config = dict(
    n_layer=10,
    d_mlp=1280,
    init_std_down=0.007,
    optimizer='adamw',
    beta2=0.99,
    decay_fraction=1.0,
    seq_len=256,
    doc_mask=True,
)
MLP neurons of a small language model. Each row is named by its layer, matrix (up: input weights) and neuron, and shows model dimensions 32-223. Each number is 500 + 40 x the weight over its row's rms, rounded and kept within 0 to 999. Numbers have three digits each.
After each neuron's rows, "fires after" lists the tokens most often just before its 100 highest values on Wikipedia text that the model never trained on.

L7.up344:498508459497429546524532461467492458515531465461433533511443472494514440444486481438495557440585536451446494516501441519503521501482540544474483534460522509461460454494551473512469519497491471521502534489464416574491559511567491461545509519466504478552456451531457481456553549498476457529548522529567513488459536524500545446439463559549596449566563427531488581496475509550503515619524490420568501538521479499477479524521564469438504490500418505536519503574484477523454503479480471491477502506462506516516536550440535444509523516487454411462572481500589587487463532497497418480
fires after: " of", " "

L7.up1211:536524528427495483515495490449514506491530513441470542522456582522569489450502484524520459517499473604442463522525499515532432494496546496502478445504525463521555557593461510509593517537435563569536471496450400572430615518496473511491516485461536483504509534529432564481477494407469492528516578478524525487511499532476535450466448489497541526478485445490484485517510502526513540500488463536567492493475587481534449502522537446469466487526475503500483492452516494541531505595535435463458515473513498487571499579524474508492510488478435500469527478511554543556530522442505497499
fires after: " ", " L", " W", " |", " of", "10"

L7.up814:465486420535489540447546482483476495465473496535459542471539565522543473536447466540464504448513498497429466561459474545554510444546496533519498569526458495577525546583456471498554491462400508525507493471447525508510556549578511465452524533522527529520572540523474528530494480469499499623469542509505535512553528475529513478521435479443551484425434441522474507522581511502505481506505438417541455440464480446506482494486524488454508526541475515561524435539484480506512490482532528414514416413492538437528527473445484422494513497489474491597500498529465502539493509492519502469
fires after: " |", ";", " "

L4.up793:547484526431481478513435416450557469531471492485519517435579547519520434524564547466505470516493497503478546492505572496511531454529507515482552474524428549456485495523512480520450512482515475473521530491493511542568563449501494487521506472431535429503540453496493545543503524479437495558551575433523569492519517543473523464467540515546499504497516523489485514484581520559526482436528496385535486535496487460467499542516573454513497448654477518479485511559454569507589477499509502536444502505428393507563486528501487608492450498482431545493538491456616468481539529473510453514
fires after: "20", "19", " career", "18", " "

L7.up518:495526471506447521441476466478516433569493545484509541476547545467463423455495513481439502454504457502528515499590547508446517519485602539454515487505552426507515554508574498511504482539499491481522517559543432545558494547505483504509498576463518494573446547529495436481513477553475473466551504541599515433528480505494458426478466465477518483489552441454509525474528484520477492436570507397527488456491544614558466549500509464407503511519465520518487570543477537530493548525444537478520517457481513499479507575453520475472506484534571492448538541523522538546583601462519508472
fires after: ".", ",", " of"

L5.up1202:522534493453430564519510477459558502584488513475487533450522532489510403484509458509419540474567501594523471470594518531429483536525564504476524475517498465479486569452531502601530461504500428502478493530516513491498497519518515499572453572464559468501475562535428474419498490516439446518460500479518489508550524520523439452508461522371521445483486523516455512467514516533565578514500499534518558530484490450515504466491446365503520527456528511553500538521487523514470469518516488510482534549447435481524534522525508429454472510551489464477503594484567477523526598492504479476
fires after: ",", " where", " that"

L4.up147:460527431438505541570486487500493497473496505563484494492527546513541513504546490436462480508538526477528509474477449550540516531544554519527476516451456396512468496551516464551543578480462506511549485493462485554461410580519412471516506538489500556493501503539449536470483466468435526497514489501449465561522507446573478435449499456451515514502484499493492425550484499530428530503587490538522491528500499512484590464497552523473504486467484523482573477590509505521563465527500544491519506510481487526525520513540567427495528445517520541522529450487539512555477560509513501445
fires after: ",", " (", " Q", " Y"

L4.up518:496486567400449515513545461466507451430598527455507509554511495534487469492579478429510536490542485526531533471497520501495526497431513565520536491467457514456509504529486503470556591522440520479504470519531407575459542526508522459559495511550519476516588526499499512445503519442479498503510533424511495500533428541529462468453398487566522552499494416459462537467533510452490480510442488443493478638509452570522463488568531517451458542469515548448462522500432479470510416491495510458494510513472499502492609487505487465410509512454457526460451510516534602477498499534520493505
fires after: " ", " a", " |", " the"

L4.up1048:521449523486517487560441514506541472508502493468509498433572464594550501460461506507492486519493495519467511507545575485457512472548487499551597537416439466465469477534532545440467578562497483475546537526540447530509574490520485416535558509496516519503413474489520533543534535490437457566476476581578507506521524517486497528479577504553515524583543516529474489463516490501556466471520526414467444457474528461469476574459537499493531465468458568513466514517415508451516549501515553512439479540429506460590481509495493505493405496467450508551535500502551520543524490440534483435
fires after: "20", "19", " "

L7.up302:508478468513488503516479476536486517485542527439437546519439516518506498444563466506528481489498506500443553468458538496508461498435556492484529451453517527524578601514479434513540453483531565527466539461478494589502608597416496537532549515496564482538512545582465568501494484500492476457491443465506535535499490522567466502450504510462564456537448464593486486437552582549459525477538515504552496530490523526509523552542493486459451424518523500447570517501471527520535514512530491510434498536498534528540531496455532503550474467541537439529523533471491499564514624475549508471
fires after: "1", "5", "3", "2", "4", "12"

L4.up141:547441428513473534504473484498514449419558553480537524578572542573477475517510495492461512434530475526543521461526460486472431482439535523477512523437460482465505508548450524528479475495454465501539449546520498500493512484525556479490507432524580493479559499501477511481515483548554479521582486463489541420456399494477479518543452525464572533566438493505499476480549501498453513486477445419492399576424516539581424448532476486474503552496565575503495506479440479469517426536502530432513469491510501525486509485513446490463480522444504489483432460481503482506555509531501527477
fires after: " |", " ", " the"

L5.up80:499490457517543574458564480538415484495470495543532503460495499478416396539570494465456429495563523492539558503557490532498528454487595514591482484439527454504486537518545485564518574557511471544498457490453492532489490582496419483509500565526497540556509543514517465484523450567492515540462513485501529431525518486551531453484516489463600490502525432544448518465485527466452557433572512490492477514493534511457550431546474523486567535518508482456533530553510444430490518501466531469509469521550586513531511519524606455452462454483492478558505525472517503519444563516458475494
fires after: " (", ",", ".", " and"

L5.up187:517468440578449535546482521495476452448502542561503533500511526486500515476528469551496461492535528485509452525470517560519507540532491566519503408521479436469469590510463468536546452516509439528408478460501571500554505547495486494503462448444549446451593453550440502377465520494534502536459506468465487502499497496469456511480489367455564504474519506525467482483497551543477481566542499532498485485458503453493505457405561398506548502571500479538531530522525517566492510517483534547471490570555592502517556525431478471514527508543439427548468570575499464527495575554567498465
fires after: ",", " and", " E", "."

L5.up1196:533476510463507521498444451516437428449587512441506516569556473588509551544497491512582510490506453554462477531501551488399505486476500494527496528434517390506515519536398488471497474532417485484528493552517419540547513514474530515536548471528540523437516440484455545552457524482494501509562482503552523417437475529484485446453497488513498504561537478475483545496511471521545491521509493467508529518509486513390477489478442440463412522509576571537474604483462527518497471597444472533453490546517530485467498510568454484454484498462516499485504537506544590478505458466571528424
fires after: " ", " |", "″N", " ISBN"

L7.up88:508516523517512503447501507539469520529515506538480563453535493523550444523555536506461508424500452555496476501460533476500465512479473537506522530493414447530467598488492514496524522457495538478474478525447479511538475561542519450488572509511574559498541610533499557517457495530545508609475537517480475569559482508519520461478473497484581448461429410534455467553525509515443534443501484504507452485485454447432476482449525482449519523543482525494472487481500496477454484487541477544522513447489508510523527454536477445503467502445481538583448449517540515539457552489470500502
fires after: " |", " ", ";", "3", "1", "2"

L5.up877:550473513489436618501528425495476514421488582484475522493514494512503544564517500405463503499495484549541449520486493505523446455493583493567468447476525461521514576545483452536499488501502425510471466492493493482539536556481520503490527459470553523476529497513481460446500460469450541462510571444502494479492450518480527492495491426521536494523488446580489500554458432536544604529525572537450476520491457467488475449487496411476501523513557469588522486509503542540411428571545534443510504554498536571495532459528558468481446528521517439495488544461557512495443484544466481507
fires after: " |", ",", " and", " was", " He"

L7.up917:455512487464461485489501495489530546535468488446474506437422480458499432514472500445521502456619483487489483513627472484490522461478503555498553547480524484452480531556585507478477488438503536511543558445479423441510558546467454455471531481480549547512490511499509527519546449531481392532501521548462529515546489479522519504476500494494512473525523480575500545503499511507474394518478512451528477504489514482476514542553570488475457496465378522497543460474452538460482575450548516535569551506440551534505553511476492532584472547437459477533567462471514514548480457535529468524
fires after: " of", "15", "19"

L4.up1014:487493502510510513510491491501518457405538548507478489476555535575522423421495445420517485474467399464502485530438467459463486542435520497535484448537503458516521587535420481534488487526416486541547547467487465513484577477515539478551550556517515515448565460523469536484450544540530484524539541469525581466483495515436482402447476554582502522491522508498419501487507486493424545423532409447530459506517500504493418475498519493433467541557488524539504535525478459522578429537493535465515479542520491510492498570499452490443549495487455514504478484488514533480496519519562481525
fires after: " |", " ", "ie", " —"

L7.up321:509512404539433484520525432522569455495547442459475510474555401517492488563531437490496507433567469504467539532535509448551499516434478570519550544445535544509500520575573438526496519490428510529442488458491435497474524551441437481505439510431518542543468424471509558497594490492475443573497486491525596446467504515591515511481536483460570422454531480500466491536524423504484525537578469453514554543503490527430463561450534508514482511487456551559563553563427493485483461530527541474466463525491506579484500522494514472513582517470431479435520528476503538490425568541474486446
fires after: ",", " and", " of"

L4.up526:506463537486547483473468456568573486515498461516496519399555438517531479528502546445450498477509552493493446487567545439538497438555482530542573566470484463458485477508522486531463515475490513483513543471495456497549583501472515504555511516448541473496523520536528509490578476541490487573485444565483445491556532560503521506481565488546499487547435486520490540426513515544434506467505546423457414509446488441407467515529487512480553482523524616465522454515463507464541549509518516524497511551495499520522489525424507552439472504482498464588517474540552503472601464434507483470
fires after: "20", "19"

L7.up117:521447421497520472489528501523451505542489528550460544409428478477617480467522518466512506450450473479457458495474517495513483549502481488457501548519434573496471464492507540473530476458431573489493476452441507505550566520559463396516508525466466506486496505522541540447496476455468494534499448526547521551519499464560498493492465527501521387499411451534452486509531543472546496573495441488524554448536504472490502506464547522476498500473433518547537443466485551530499466524504462424486686423491565492508460465418580495508462482499479499534482499558528530554494521418534512499
fires after: " |", " ", "|---|---|---|---|\n", "|---|---|\n", "="

L4.up392:522464505534472489478468501532515393496501494494532469413586434567482461531537546533517467526533455479502533514513506501434496421569442515482551564499471549423464479523468510507420552463493493425447521466492474518544501463537462426586541522588509438473501469511429523497499538460505489569529549537552542536483460513425531510486519483557549558563488486539451569499525533473451429419477452442485451484516491442441525523573555425510527535528530572445480530531437508482523570481512496525474485573516540531465504480494480449524416496479449471477489489522570508425496485486553564429
fires after: "20", "19", "18"

L5.up782:457483459569427609514389461461501498407453485541511503479487539524419441528511439525507416429542500512575578541554493479493488438499527487514465469547507554547500589495486528506555473476479492549531496440476518510564507514508492536510450439527522482465511498577447540538517464435446481582472526530516509502537514522455535489486450423415519514478475494519467527574516543520544478453516537434524537506482516496549459477514526446488539538530511471504519533538492542432447469542497510535544453547508510513530515500546540434482423494533493478494544525469575466510446586485483520442
fires after: ",", " He", " and", ".", " It", " it"

L5.up226:566501437565479540518477432434452502505504547535489522505534500516484509483538527518467472469514464545493539528504518548461473607472550538537501456494472453488448554568565469489498491538500477513545463505466505578511460498519458483548560471464553561469502484605488475445458518518549541500454491472525506483466467484528444495513409437514564470528455473570438458516502573542442594553558492507465473586487476468511410459462496476421492503486488509480500518559513544447561410556469536449476494531489469579482504501519550394431478506450489513499509473475495585488467531519482500455
fires after: " ", "1", " |"

L5.up336:564426543447459485517455446559534503547476519469482493483448471536562503492491505465530529496524542532533518500561586448543492488536465529533520541507501500526466548510551553464539569496493549466471516467457427502503598522463499492550458527480559481544486486524448550514553510392472492556517529507547508494504504527543395481450538513470548478606501511546423488453514496554517487503540427468481453625463506472481469523465515466501482465472498549496505504479492515501489515503506506550477498524411455525552469498518502531478451507474420435580495468496599519554562531444531573476
fires after: "19", "20", "18"

L5.up1173:404506489540456572433514490477585425542475469624504518533493550460493479499450475486476507444546482541478503489578481524433445443502549505518479445502562516507481560451508502558589473501470423471456458500497486496539466494560517537569551476447540471508562602504444498479457498453485497499504466530486483490543500512545512470520471472480536350460447473562473505501502464487525486424504533494519554456464484524484533428467545466502513520455537494525461483527486551474474510461489480481491596498456505537524488436520547461521495490497531545505479474514567514553488517526508539484
fires after: ",", "."

L7.up327:463486452492503496477448462489492533518475562500459562515470495473534442508569451485472474522507445548516532501577562532546508497460470623473510459486475472502493543536508473514533466518488581508484458476504526470502490584501420480478469544502568525484555524635551462466484546533502493458509459441528472548495532498551468506460515482616602415458464485558483509527455489530481460538521501492527500473470457511472499495520527463475469512515508471437529480498440520542517526534439544492450553510502586534495525451513583514526472469521481476529523502514501524514429507502471559510
fires after: "2", "4", "3", " No", "1"

L4.up1141:537481557530545541496522490484614503400557479529529523542531550534472443513537454461560556602499430560477533439478524506449534500471503532520500506561472387450524518526488448530532546573484582476509485617540422498525508510516524423490515506509543487478520510519493519509476533533495531518488477541483506527506496468535479537494429518539527532533498524520509458490498558539430504422481483502559441489486541571473447488491464453443475497543527560489494459430438490458568455584497511462506487529512474464452573594498469445422541490432473547536481487505600495473504491541501504523
fires after: " |", " ", ";"